MLP neurons of a small language model. Each row is named by its layer, matrix (gate and up: input weights) and neuron, and shows model dimensions 16-111. Each number is 128 + 24 x the weight over its row's rms, rounded and kept within 0 to 255. A neuron's up and down rows have the sign that makes its largest values positive.
After each neuron's rows, "fires on" lists the tokens most often at its 100 highest values on Wikipedia text that the model never trained on. A number after a token or word is its count.

L2.gate937 [ 74  88 120 141 107 131 150 120 153 117 123 139 104 190 127 147  90 108 130 144 132 173  99 141 146 171 129 150 150 160 130 134 140 135 115 133 156 112 133 114 148 110 123 125  88 138 154 107 155 132 182 142 107  93 116 140 143 109 146 142 124 123  80 112 108 100 163 121 104 156 157 103 133 157 119 141 132 121 100 130 134 133 188 109 177 153 145 148 136 152 129 126 137 123 100 147]
L2.up937 [107 142 146 113 123 157 105 122 152 105 127 120  96 139  96 126 136 121 145 173  96 194  87 153 169 177 136 117 185 119 168 102 163 127 106 109 115  86 116 146 111 157 123 108 135 137 149 136 148 159 153 142 129 134 135 140 114 123 144 145 141 171 114 166 101 112 124  94 106 143 154 122 101 123 154  79 108 139 124  88 171 161 169  92 138 115 158 141 133 143 132 137 149 150 103 121]
fires on: " an" 43, " second" 41, "on" 10

L12.gate732 [147 140 129 142 117 147 124 138 100 129 116  95 145  94 135 117 136 123 160 107 138 161  97 117 133 118 161 157 135  92 111 131 105 106 125 111 105 148 163  82 134 148  86  59 115 123 138 155 113 117  93 119 136 115 141 143 181 130 126 126 136 137 151 110 143 116 122 110 128 121 140 138 139 106  88 135 114 113 131 146  77 137  91 143 134 128 124 133 114 132 128 158 162  92 121 147]
L12.up732 [150 109 111 147 104 146 143 140 132 146 125 138 113  82 116 111 138 102 161 121 154 155 140  96 106 166 136 201 174 129 106 112 108 113 158  75 119 139 161 149 109 142 117 114 141 166 114 141 158 138 124 114 142 133 141 135 123 126 113  86 156 157 150 120 167 146 119 146 146 135 136 131 141 120 128 134 127 152 149 158 134 111 127 153  66 111 149 109 128 150 129 155 113 130  84 160]
fires on: " of" 59, " Re" 9, "-" 5

L7.gate408 [110  83 149 132 142 144  91 116 103 174 121 133 137 178 118 165 141 107 122 115 145 155  89 124 174 123 133 105 151 174 117 113  87 138 129 163  80 111 137  99 108 143 153 115 109 119 147 138 147 167 131 139 131  76 135 144 150 127  87 101 122 142 109 113 128 135 123 126 152 139 154 173  93 172 132 118 121 164 158 171  91 133 139  86 125 129  89 110 165 147  75 134  93 136 145 128]
L7.up408 [ 85 141 157  94  95  84 128 147 116 142 136 105 139 165 115 137 151 116 130 137 111 134 143 134 143 120 127 121 124 147 158 151 152 122 154  87 148 172 125 118 157  89 134 147 130 145 135  78 141 138 123 135 142 192 146 134 117 119 119  99 108 102 139 115 160 113 141 131  57 116  84 150 131 101 119  79 136 113 141 131 108  86 119 125 116 145  98 109 153 120 151 142 162 168 157 119]
fires on: " part" 60, " Part" 9, " Party" 4

L4.gate621 [117 119 146 156 143  89 162 111 112 113 136  96 140 120 138 177 167 121 148 114 134 136 107 115 127 135 109 126 117 139 155 112 130 147 115 107 159 144 135  97 149 159 138 149 144 123 118 140 103 113 118 110 122  79 100 132  87 132 125 120 124 145 109 129  93 172 168 115  88 165 118 121 131 102  74  98 108 117 182  91 142 115 134 122  86 107 165 108 134  94 133 126 157 121 120 127]
L4.up621 [123 135 152 147 153 133 151 113 133 100 134  98 120 110 130 123 173 142 209 135 177 125 149 120 118 152  96 114 117  98 177 161 100 109 115 151 125 108 140 110 135 148 136 142 173 109 142 104  88 107 151 133 115 121 136 119 108 111 103 116 128 101 122 120 125  91 120 136 130 127 159 107 157 118 142 150 145 122 142 156  82 110 108 170 106 103 132 159  92 113 118  72 108 129 156  99]
fires on: " was" 19, " and" 19, " is" 13, "ions" 8, "n" 6

L5.gate100 [166 134 151 113 117  96 147 146  94  72 110 168 143 127 100 101  89 128 112 132 135 141 164 111 112 106 114 175 162 141 109 138 134 122 120 138  96 140 121 163 128 137  93 130 119 106 157 182 133  92  94 101 182 136 113 102 172 115 120 130 150 129 109  84 117 156 121 157 119 126 167 133  91  87 119 114 144 141 122 160  85 118 158 107 123 140 145 123  96 130 150 129 150 115 131 140]
L5.up100 [121 132 165 150 107 143 131 169 133 131 113 131 136 120 113 146 145 133 138 125 178 167 158 139 169 114  78 153 125 155 136 109 118 124 123 154 164 136 103 186 156 131 154 155 157 124 149 162 124 150 115 153 140 140 122 163 147  91 141 119 201 134 128 124 119 104  82 159 158 142 150 101 102  85 116 165 125 138 120 129  88 121 144 159  93 109 131 129 112 167 151 113 122  79 115 168]
fires on: " of" 33, "f" 6, "u" 6, "F" 6, "=" 5, " est" 5

L11.gate735 [119 139  94 169 138 132  99 111 118 127 105 109 136 131 122 139 120 103 112 145 106 134 142 127 112  72 133  98 123 148  83  95  90 133 109 121 121  92 102 109 117 149 103 105 123 128 138 123 130 134  95 131 135 116 119 117 181 128  47 119 117 124 123 127 157 119  75 171 105 114  92 124 117 101 129 157  92 109 102 134 152 150 122 104 167 142 132 107 126 151 107 100 132 140 114 125]
L11.up735 [115 133 124 159 157 127 144 129 130 146  89 106 138 117 148 153  85 101 146 123 108 111 144 138  97 107 132 124 138 104 121 102 135 130 118 140 145 128 114 109  99 116 108 142 119 137 141 134 111 120  94 126 149 173  96 159 120 133  93  98  88 136 152 164 119 121  90 108 170 111 126  97 151 100 147 146 127 150 104 139  93 184 179  95 117 139 123 100 130 146 134 102 107  96 160 124]
fires on: " f" 33, "F" 16, "-f" 9, " (f" 6, "-p" 6, "f" 6

L12.gate420 [118 151 175 172 167 103 131 152  99 128 107 143 112 186  99 119 130 146 145 119 135 108 159 130 117 130 136 134 147 126 127  88 125 196 165 128 144 139 143 169 111 115 108 117 130 103 147  88 143 130 119 104 128  90 109  84 130 122 136 160 100 138 101 102 136 119 139 146 180 115 120 130 114 154 142 132 120 146 143 137 127 133 143 150 153 115 158 130  71 151 115 130 156  87 118 119]
L12.up420 [132 166 142 141 125 157 150 173 134 123 141 153 122 132 141 115 158 171 102  92 106 119 100 128 106 150 121 136 141 145 167 102 109 143 129 131 165 135 101 109 138 155 124 106 123 123 133  97 110 153  92 167 112 162 134 129 148 104 172 107  78 140 113 127 135 154 120 154 104 155 147  94 109 161 174 134 105 149 145 148 139 146 111 107 103 140 132 128  97 130 110  85 129 119 187 173]
fires on: "\n" 39, "," 20

L11.gate701 [126 137  64 122 121 152 151 122 152 124  91  92 105 124 132 139 117 103 155  88 130 159  77 134 108 130 147 125 122 103 109 116 124 108 141 104 154 163  99  99 127 132 149  92 181 116 109 147 133 170 141 186 176 127 156 110 127 142 122  92 129 111 117 122 152 143 177 149 151 102 132  92 133  61 120 117 113 139 147  89  86 116 122 156 156 160 144 115  93 149 165 141 162 111 146 144]
L11.up701 [107 165 129 100 117  94 133 111 136 132 112 102 186 134 170 111 159  94 109 120 110 149 183 138 107 160 163 145 139  98 126 167 122 134 121 104 109  91 153 121 144 164 138 108 127 116 109 136 163 106 155 127 162 153 122 124 107 142 128 129 129  84 128 124 132 115 151 156 143 133 161 151 142 112 163 115 111 112 121 115 137 120 103 172 167 121 106 136 130 147 128 129 172  76 111  89]
fires on: "==" 34, " ==" 21, " con" 9, " de" 5, " ag" 4

L4.gate574 [143 156 124 130 139 126  80 165 124 146 104 123  90 114 149 112 147 132 146 103 124 147 157 147 144 151  94 144 108 134 120 141 116 161 113 103 123  80 110  91 150 106 155 167 100 118 100 149 107  92 157  52 153 132 141  99 105 136 169 138  94 111 108 137 101  93 106 127  92 192 134 152 151  90 108 125 152 153 114 139 133 167  97 163 112 161  97 118 129 131 156 116 155 101 126 139]
L4.up574 [107 107 154 158 152 119 152 131 137 154 115 123 112 138 113 113 133 119 132 125 185 153 110 120 133 108 176 134  52 107  96 118  91  84 125 143 131 144 126 102 124 149 101 143  95  93 109 125 121 121 118 140 125 119 123 128 100 147 132 132 133  85  78 106 117 142 132 145 118 163  89 146  94 168 137 181 116 141 124 118 128 113 121 133 106 196 108 157 136 126 102 191  98 148 148 150]
fires on: "ph" 17, "m" 10, "ro" 10, "int" 10, "od" 6

L3.gate232 [161 123 111 138 166 136 117 142 109 135 142 140  99 123 123 108 106  90  95 121 139 162 123 146 122 159 118 133 108  67 119 137 132 114 110  93 146  83 151 156 110 135 148 182 104 128 121 148 127 128 124 131 140  98 122 129 132 139 122 105 120 153 136 102  91 120 116  95 112 116 120 111 116 164  78 138 141 153 139  73 113 123 109 117 131 142 138 149 139 126 103 119 145 140  91 121]
L3.up232 [ 99 109  88 117 136 135 116 101 205 181 138 137 165 134 158 175 129 102  94 124 148 156 143  99 123  83 146 149 133 132 137 138 104 112 133 128 124 121 156 139 116 130 169 128 138  96 116 108  99 101 154 160 102  85 175 126 114 158 101 171 121 133 109 142 111 121  96 126 108 145 124  94 124 142 151 126 107 143 104 113 157 158 124 149 121 134 155 111 120 106 116 124 125 169 145  83]
fires on: "ed" 71, "n" 5, " Grand" 5

L12.gate626 [ 94  90  84 155 159 136 195 115 132  98 117  44 125 107 102  97 158 132 173 119  94 116  87 126 158 119 106 133 120 122 110 160 122 145 151 132 138  70 106 111 128 107 114 107 114 125 118 124 142 134 117 129 130 169 148 152 103 121 134 133 127 139  89 115 128 133 130 123 164 132  99 119  76 115 123 142 150 141 122 112 141 140 140  92 183 139 162 121 122 116 123 168 114 124  88 149]
L12.up626 [110 129  96 103 112 114 198 134 139 174 110  95 149 121  79 117 130 107 130 106 104 144 139 182 101 107 124 128 145 100 101 175  98 173 143 111 114 143 134 125 124 132 148 133 136 133 112 137 125 140 139 153 127 142  96 127 126  95 139 122 124 136 123 129 119 126 120 158  85  93 114 149 170 135 151  95 119 164 143 156 149  93 148 135 102 127 141 132 125 139 131 106 151 114 141 176]
fires on: " a" 28, " the" 12, " personal" 6, " new" 4

L5.gate507 [155 113 118 125 131 153 159 141 165 115 112 103 100  98 111 118 104 143 122 125 163 137 138 115 101 109 131 126 121 103 141 146 127 113 120  69 108 129 174 132 130 108 161 126 171 113 106 169 151 103 135 161 128 126 133 114 154 104 120 138 150 114 166 124 119  84 119  90 154 122 140 108 159 140  58 115 126 149 135 144 115 135 129 124 112 176 118 171 143 154 139 103 151 145 162 140]
L5.up507 [166 124 125 103 122 162 130 191 147 127 130  98  81 121 116 128 144 111 154 124 152 151 158 117 138 122 105 159 176 142 145 135 122 128 115 146 110 157 124 141 105 124 136 110 100 154 154 164 147 163 118 147 105  89 120 139 155 141 101 109 131 175 185  97 165 135 125 131 133 145 104 141 140 140 127  99  90 130 136 180  99 116 126 145 122 144 113  98 147 119 123 120 136  68 131 121]
fires on: " of" 19, " in" 13, " at" 9, "al" 7, "is" 6, "," 5

L3.gate188 [144 144 121  97 105 142 122 116 164 166 136 167 175 115 134 157 137 118 101 108 122 147 137 171 132 144 140 134 115 147 130 103 126 109 106 138  81 111 107 103 147 126 118 178  80 129  96 133 103 144 132 121 170 131 129 154 134 123 116 139  77 163 130 133  96 113 103 110 128 134 137 124 100 165 142  60  99 144 118  94 151 127  92 173 150 161 139  89 120 131 118 144 151 100 150 150]
L3.up188 [118 142 183 135 108 182 112 111 140 141 106 138 145 115 155 140 163  84  96 144 127 135 149 117 111 104 144 170 119 143 146 112 119 115 145 172 135 139 128 109 143 114 159 143 157 138 129 103 107 125 131 155 147 150 135 153 120 126 146 110 134 124  98 120  89 151 170 143 111 136 106 164 134 155 139 130 152 130 115 160 144  98 144 115 122 131 115  67  92 118 152 153 114 103 112 122]
fires on: " sp" 19, " Sw" 14, "h" 9, " squ" 7, "n" 6, " Sp" 6

L2.gate607 [148  91 119 156 132 130 152 169  89 142 130 154 110 135 158  99 153 128 138 148  93 137 121 108  62 122 127 139 146 101 100 174 159 136 117 163 132 127 100  81 176 101 110  76 170 171 141 142 108 133 147 139 143 128  98 148 153 148 152 156 140 145 100 127 123 107 172 131 125  92  69 135 168 127 123 107 118 171 105 133 154  97 129 136 141 151 133 100 116 137 120 128 111  95 108 112]
L2.up607 [111  90 129 157 113 116 172 142  96 160 128  93 149 142 185 129 142 174 129 144 110 113 127 104 108 141  67 125 143 138 111 123 144 131  95 113 157 161 120 113 115  96 123 123 136 141 151 163 131 143 134 143 162 108 106 180  94 139 153 110 131 113 110 136 103 132 145 151 103 139  97  87 151  97 139 132 147 142 138 127 147 135 191 137 148 114 133 116 114 130 144 153 103  94 132  92]
fires on: " s" 29, "ond" 18, "out" 8, "ow" 6, "ock" 4

L4.gate348 [159 153 127  77 152 125 125 151 169 136 158 155  99 113 122 145 157 119  95 129 102 190 128 147 124 157 143 130 112 115 149 130 117 153 142 146 145  96 106 102 138 142 144 107  93 142 114 133 110 109 161 128 167 154 140 141 143 120 137 102 101 104  97 106 107 101 151 138  84 158 136 134 148 166 126 114 137 132 156  94 156 107  97 158  92 128 126 113 168  68 134 119 143 138 129 153]
L4.up348 [139 150 103 135 156 112 135 118 145 167 115 153 128 173 101 124 116 148 132 141 130 126 141 151 187 120 134 101 100 153  96 151 145 115 120 114 162 128 123 123 130 123 154  91 155 139 117 112 129 147 127 126 124 103 133 149  83 128 129 112 112  93  97 157  82 139 131 171  96 105 110  56 149 150 151 100 150  90 160 104 156 122 169 121 157 142 105 121 107 127 142 124  79 141 142 152]
fires on: " Mc" 28, "ro" 24, "re" 11, "ol" 11, "m" 7, " Pre" 5

L12.gate819 [107  90 151 149 132 150  96 173 165 144  88  98  81 112 146 173 130 126 141 140 121 137  95 161 115 115 146 122 114 115 107  94 105 137 148 109 136 115 156 165 156 152 125  80 127 118 128 114 128 158 131  72 111  44 122 123 109 139 141 143 150 136 151  87 137  67 111 146 143  89  76 107 113 118 155 129 139 122 141 145 128 140 131 143 146 121 126 178 152 133 113 137 110 158 123 136]
L12.up819 [115 136 166 148 155 114 165 117 133 179  92 142 141 135 147 120 136  98 108  96 132 138 120 140 136 144 194 146 179 109 101 126 169 143 161 152 126 121 129 144 170 143 135 128 143 106 156 163 128  63 109 158 123 120 113 136 116 135 143 140 141 155 111 127 131 112 107 108 140 111 163 122 129 170 109 133 142 158 126 141 158 164  85 120 141 163 120 169 127 149 126  98 151 163 116 116]
fires on: " |" 48, "\n" 13, "|" 10, "American" 5

L2.gate742 [ 79 109 154 185 127 149 160 102 167 136 115 137 159 143  92 197  60 113 136 126 111 174 136 161 136 122 146 136 124 115 191 131 116  89 139 123 101 124 135 128 131 165 118 150 102 127 147 153 172 134  93  83 115 103 139 112 120 139 146 126 117 130 117 149 128 142 126 158 169 173 159  91 128 170 110  95 102 119 136 123 114 173 120  93 132 149 159 124  82 128 123 117 118 124 104 110]
L2.up742 [137 108 120 113 127 172 116 156 175 151 102 118 126 155 112 117 130 132 140 117 163 136 140 123 126 109 183 133 146 146 159 119  91 116 152 159 117 139  79 141 153 142 127  89 103  80 108 115 121 123 109  93 134  83 163 130 139 115 134 112 133 124  86 106 153 128 141 130 158 180 125 168 107 104 135 136 115 158 128 157 105 135 118 140 152 154 134 133  92 130 133 182  98 136 136 131]
fires on: "pr" 17, "rest" 16, "unn" 7, "ec" 5, "rie" 5, "res" 5

L3.gate445 [168 178 126 119 142 123 129 132 168 131 125 164 128 118 121 132  89 131 126 141 111 137 126 129 133 111 132 115 129  83  89 180 132  74 132  92 132  95 109 115 123 176 109 164  98 148 122 147 142 117 115  93 128 126 167  93  83 123 110 175 155 100 129  71 138 167 117 132  93 144 101  98 107 124 137 162 163 151 118 116 112 144 155 163 121 169 113 174 103  84  95 119 156 164 113 109]
L3.up445 [129 143 102 121 129 118 119 163 140 137 135 162 110  97 153 145  95 137 123  81 120 123 146 101 120 129 143 136  95  78 136 104 149 117 123 106 135  97 127 155 139 130 108 109 132 110 105 122 154 138 108 101 115 121 129 138 138 131  78 126 128 107 143 109  77 108 138 116 117 169  81  96 123 207  88 142 149 167 140 107 146 113 130 141 126 132 156 142  93 111 106 147  99 152 122 150]
fires on: "id" 21, "gen" 10, "r" 8, "us" 8, "n" 7, "ide" 7

L2.gate136 [ 99 106 127  92 106 166 162 144 117  74 147  86 153 128 166 125 127 126 120 150 172 162 147 128 107 115 149 119 138 143 133 157 162 148 128 128 153  89 143 152 135 108  87  88 137 131 153 129 125 141 170  85 144  54 128  73 149 118 118 138 137 166 166 145 102 143  81 118 137 116 140 119 137 123 147 110 148 111 156 140 152 124  91 130 135 145 140 128 103  90 117 174  82  67  61 116]
L2.up136 [139 127 136 125 119 119 143 139 164  71 121 130 105 155 148 164 119 151 132 138 147 108 171  93 125  98  87 110 134 138 132 147 136  80 113 132 116 103 154 138 145 147 161  81 170  80 170 152 101  92 155  82 123 112  76 129 124 154 127 161 114 139 119 129 165 151 124 118 128 138 120 147 153 158 133 120 108  79 118 123 118 133 127  87 164 153 128 143 149 131 136  96  90 164 153  79]
fires on: " program" 24, "rom" 18, "ollowing" 10, "in" 6, "dition" 6

L3.gate923 [133 145 159  99 155  86 133 163 110 144 165 156 149 134 168 125 143 127 109 124  77 138 162 146 122 110  93 132 124 148 124 148 150 147 126  99 128 128 122 153 156 108 143 134 105 137 107 133 108 134 167 122 149 180  93 110  91 149 115  74  95 177 140 100 125  77 137 123  88  98 160 131 132 139  86 112 153 121 110 112 107 155 138 134 112 152 100 118 154 134 106 148 115 128 137  87]
L3.up923 [125  85 125 133  96 136 142 144 173 124 125 118 106 112 186 150 137  64 123 116 133 141 121 154 144 126 157  89 117 108  80 102 105  82 118 121 142 121 163 154 149 124 130 125 122  63 113 113  93  98 123 119 120 133 121 137  67 136 160 171 128 127 131 111 166  93 163  98 128 144 160 132 162 115 115 103 118 124 133 106 136 170  95 139 110  86 134 115  81 168 130 130 105  92 172  98]
fires on: "ed" 35, "v" 22, "ll" 8, "reg" 6, "ry" 4

L7.gate493 [100 125 156 170 119 145 160 158 109 146 159 115 152 160 117 113 143 125 130 144 168 191  86 116 139 131 147 157 128  88 133  89 141 112 139 136 106  91 115  90 100 137 164 103 172  96 128 103  93 101  89 126  79 151 162 159 181 103 133 143 149 152 146 141 144 116 134 127 124  81 147  87 109 135 149 160 123  91 137 146 122 109 176 138 161 133 141 146 102 149 132 116 136 146 106 155]
L7.up493 [140 117 102 130 108 142 175 174 167 155  88 131 147 114  96 115 106 110 149  87 103 184 145  92  85 115 125  93  91 117 149 115 141  94 170 112 149 110 137 143 148 114 153 130 121 126 115 157 130  85 135 128  89 158 110 120 136 145 104 116 142 107 146  80 176 118 115 168 151  90 129 134 112 124 114 155 112 141 160 134 140 144 139 179  86 105 150 143 125  98 146  99 155  96 140 134]
fires on: " |" 31, " out" 10, "w" 9, "it" 5, " Miss" 4, "-" 4

L5.gate278 [157 142 143 109 113 112 136 115 112 129  80 101 113  98  98 161 108 156 126 122 185 129 139 145 102 116 139 121 131 106  99 107  97 111 168  73 134 148  91 106 134 135 148 142 144 131 103 138 114 143 156 119 112 119 159 153 130 122 106 117 127 126 115 132 141 149  95 115 130 105 119 164 133 119 136 170 128 122 153 170 136 112 157 166 132 129 161 105 129 128 149 104 135 110 151  91]
L5.up278 [156 141 138 170 177 130 103 128 152 115 160 162 152 108 131 172 107  72 115 160 146 153 134 121 160 153  93 131 109 136 134 117  86 132 152 126 114 100 113 132 158 127 107 122 119 149 114 133 148 141 136 129 140 132 156 152 150 133 176 152 105 133 115 156 122 104 188 133 133  82 121 140 131 149 107  96 128 148 129 118 159  88 152 144 109 136 136 102 155 118 129 154 104 122 170 134]
fires on: "ang" 20, "and" 12, " need" 8, "aid" 6, "ract" 6, "j" 5

L3.gate159 [129 134 106 115 130 144 139 142 150 153 151  82 136 105 138 148 120 112 123 211 105 158 130 108 147  94 108 170 173 135 201 124 117  97 119 116 155  96 111  84 161 147 117 114 129 142 162 137 170 126 150 162 114 110 113 109 125 105 116 112 136  95 123  99 133 116 174 131  88 122 112 110 140 145 101 121 106  77 141  98 115 142 107 130 144 117 135 122 176 126 115 139 135 121 129 120]
L3.up159 [122 123 138 147 123 148 135 130  95 150 156  69 111 110 132 158  98 122 103 173  86 158 158  73 131 128 105 113 123 166 147  84 121 161 127  96 102 170 142 153 162 122 143 111 122 172 163 125 191 117 134 136 113 131 119 112  89 133 136 117 118 156 115 176 108 119 148 135 102 109 133 145  88 148 158  83 105 115 140 133 101 138 165 115 153 148 139  81 160 124 133 169 107 147 131 140]
fires on: " trans" 21, "on" 11, "ed" 9, "ater" 8, " dam" 8

L11.gate324 [163 139 112 141 119 134 130 107 119 129 119 105  90 112 101 117 120 144 142  97  73 126 149  96 121 124 130 144 113 127 126 160 162 148 159 142 131 132 131  88 133 122  99 113  89 151  96 103 137 149 123 109 140 163 149 168 131 130 142 121  91 150 145  93 151 127 114 105 162 169 128  96 125 132 104  78 120  94  66  88 142  75  90 106 137 147 155 141 103 144 136 137 136  89 129 173]
L11.up324 [144  85 134 187 125 110 154 103 160 145 121 131 118 131  86 123 121 110 123  80 103 113 129 149 161 144 101  88 161 129  95 165  74 183 101 119 131 126 157 140 143 102  91 130 132 155 133  99 121 120 123 133 176 117 108 140  98 101 114 145 138 184 123 107 142 161 110 118 121 133 152 132 105  97 137 133 176 128 144 163 138 145 108 134 115 152  91 142 129 140  80 139 129 131 121 109]
fires on: " A" 85, " a" 11

L12.gate171 [ 95 101 132 158  99 147 111 145 109 147 114 135 145 151 113  69 124 181 130 101 105 139 116 135 161 165 143 141 162  99 125  87 164 134 142 121 122 112 126 117 121 174 149 115 117 140 156 121 118 163 109 127  97  89 109 146 133  77 121 124  92 140 162 127 178 156 113  77 159 106  89 129 118 119 128 127 114 125 127 133 123 112 115 109 135 140 108  75 157 137 145 187 109  54 128 112]
L12.up171 [ 92  67 171 113 153 116 126 109 125 115 130 124 123 171 100 132 130 126 116 142 101 144  60 161 149 107 119 184 168 147 140 130 115  75 136 126 148 173 115 143 105  89 143 101 116  90 124  99  93 118  97 126 132 114 125 172 170 146 113 122  85 120 145 142 160 134  98 153 102 151 140 139 103  94 100 143 129 104  98 130 113 124 130  97 123 123 123 124 144 136 149 127 132 102 172 104]
fires on: "S" 18, " part" 16, "O" 9, " Part" 7, " \"S" 5, " a" 4

L2.gate39 [132 155 132 118 143 103  96 181 158 146 143 107 114 155 123 111 148 135 191 152  92 118 140 160 140 147 153 116 124 107 116  97  82 116 119 161 134 181 110 103 115 111 144 138 134 103  96 125 133 126  70 121 163 111 156  87 118 142 127 108 145 139 160 121  91 129 102 134 114  87 129 142 113 103 104 102 134  98 170 121 102 103  90 135 135  66 173 142 125  88 109 132 157 146 107 101]
L2.up39 [161 154 114 119 153 134 123 122 174 120 117 101 142 124 102 144 125 109 140 136 125 105 147 139 143 105 125 100 112 137 107 141 137 115 134 151 134 134  97 138 119 117 145 160 171  99 130 108 139 131  96 114 131 151 141 101 176 166 166  91 111 168 167 110  99 112 155 158 103 120 121 147 137 100  84 119 149 127 201 134 125 128 115  87 104 137 117 172  89 112  91 142 119 137  69 120]
fires on: " cre" 13, " compan" 13, " Jac" 11, " Phil" 10, " Kenn" 8

L11.gate367 [120 130 105 113  89 123 155 106  96 137  84 132 165 132 112 143 135 132 104 118 165 109 113 145 127 164 165 129 125 112 158 118  95 168 105 175 139 105 134 135 147 145 124 119 138 107  66 153 127 128 127 143 152 117 100  95 161 117 161 130 107 107 171 132 164 136 163 169 108 123 150 146 169 121 147  97 102 129 142 143 149 182 144 120 118 130 141 185 117 108 149 163 122 143  79 168]
L11.up367 [176  99 118 112 142 105 103 134 124 154 106 125 168 170 147 132 121 122  96 135 119 127 159 102 100 141 135 101 136 116 178 129  84 138 117 137 120 102 118 122 155 135 112 109 107  99  77 124 139 144 158 125 138 151  76 119 130 128 139 146 154  97 118 127 120 119 137 178  81 148 124 144 147 143 172 121  92 131 125 146 113 156 108  93 118 101 138 151 114 127 160  91 164  99 128 138]
fires on: "==" 61, "s==" 11, " ==" 10, "if" 8

L11.gate741 [123 111  99 129 145 140  98 145 104 102 136 147 100 135 116 124 127 129 117  90 160 125 140 123 124 129 161 126 161 150 118 113 135  83 152 164 141 119 140  99 134 113 102 100 101 123 118 149 169 133 168 104 156 104 147 117 118  95 121 112 127 132 149 146 118 144 140 128 141 108 113 123 118 128 119 165 164 185 145 139 105 120  85 158 190 143  96 110 125 138 148 126 109 135 109  59]
L11.up741 [148 124 128 136 141 166  69 120 142 126 130 108 159 117 135 146 166 143 110 112 126 106 133 130  84 140 137 184 167 120 184  77 130 160 148 129 112 129 127 101 114 143 128 140 125  83 138 117 147 147  99 133 103 128  99 159 115 136 151 165 109 144 139 140 133 145 138 111 118 170 129  92 130 159 122 133 109 145 143 109 158 143 109 148 149 129 168 185 146 154 146 122 117 124 147 135]
fires on: "\n" 41, " 1" 5, "le" 5

L2.gate862 [ 89 138 163 124 151 105 103 142 166 123 126 111 103 119 124 103 148  92 125 125 116 140 101 171 127 151 149 118 168 161 127 138 143 121 104 185 131 143  97 135 164 103 125 116 118 140  94 146 157 136 150 147 100 142 141 102 153 137 159 108 142 149 140 132 139 107 107 122  94 136 154  99 104 132  92 110 101 150 118  91 115 114 155 111 187 169  96 182 120 118 135 138 130 109  99 155]
L2.up862 [106 125 138  90 140  90 118  85 120 131 144 100 117 131 114  87 125 139 123 137 137 121 116 173 146 163  82 128 128 137 166 121 145 110  82 133 130 127 105 123 109 144 114 137 155 113  85 148 131 123 135 121 100 131  84  98 127 126 128  81 138 114 129 129 121  94 100 132 102 162 107  86  75 152 103 118  75 116 118  69 110  87 141 124 159 114 122 164 101 110 114 110 154 105 126 152]
fires on: " An" 44, " an" 44, "An" 10

L7.gate879 [135 149 160 132 126 150 123 130 126  88 149 129 153 172 130 142 106  86 112 209 125 124 143 103 146 131 121 153 131 153 124 127 111 133  93 121 124 127 101  89 164 148  99  83 117 155 187 119  91 124 109 106 153 135 110 112 129 124 108 110 131 115 108 117 117 123 151 146  90 100 119 119  96 126 120 117  94  84 138 106 125 172 146 151 174  73 155 113 138 113 120 106 115 156 109 141]
L7.up879 [133 137 150 151 157 135 153 127 128 131 156 146  76 101 118 149 132 117 163 149 114 192 151 117  85  86 158 107 106  67 110 119 125 134  88 108 126 147 161 116 108 121 135 125 108 146 115 151 159 145 139 147  96 160 136 142  61 154 119 142 159 128 136 172 135 128 143 161 129 119 158 125 100  92  90 118 122  83 138 138 113 121 148 117 157 112 130 102  92 126  74 112 130 140 134 123]
fires on: "th" 19, "d" 15, "in" 7, "im" 5, "h" 5, "as" 5

L5.gate122 [131 160 134 109 113 143 173 172 126 138 149 121 131  91 147 136 146 128 125 130 122 136 167 137  81 105 186 140 164 131  98 116 131  99 117  99 193 126  77 134  84 120 122 129  86 144 109 145 150 155 145 114 162 124 126 113 137 115 107  96 112 142 103  85 155  97 138 167 105  92 150 132 132 106 152 134 148 120 148 159 150 112 129 155 181 124  68 153 140 157 127 117  96 107 115 124]
L5.up122 [104 144  94 138 143  96 168 136 169 136 112  93  97  96 114 124 167 149 129 116 129 140 148 162 118 100 136 163 120 119 136 104  96 128 136 137 167 115 167 169 124 116 128 131 156 109 110 125 164 154 135 111 121 156 137 132 152  90 110 166  92 133 102 156 164 138 108 135  96 151 106 127 119 123 156 159  71 122 155 104 182 138 162 159 156 127 132 129 166 129  93 137 155  70 115 155]
fires on: "\n" 36, "ar" 14, "U" 8, "I" 6, "A" 4

L7.gate210 [ 87  85 121 129  98 125 138 143  93 120 137 126 110 139  93 157  93 121  78 148 104 131 130  90 119 106 130 109 110 123 115 153 133 127 128 117 124 173 156 154 128 149 119 143  98 118 128 132 139 125 106 153 108  83 123  83 142  90 142 139 134 132 105 112 115 108 135 163 131 135 125 164 129 122 136 181 155 150 153 109  87 134 115 146 151  99 123 142 130 139 109 103 125 100 124 111]
L7.up210 [128 155 147 142 145 155 116 116 122 146 129 138  97  87 130  92 106 105 108  94  96 121 117 130 101 109 121 173 147 124 114 111  87 175 121  73 162 191 144 142 156 123 112 131 150 122 127  83  94  97 112 107 139 136 127 115  83 100 142 128 141 144  86 158 163 153  73 130 127 157 147 126 141 163  99 186 114 142 136 109  99 131 115 131 145 138 123 165 145 137 134 106 117 104 157 112]
fires on: " of" 32, " from" 11, " at" 10, " in" 8, "\n" 6, " studied" 5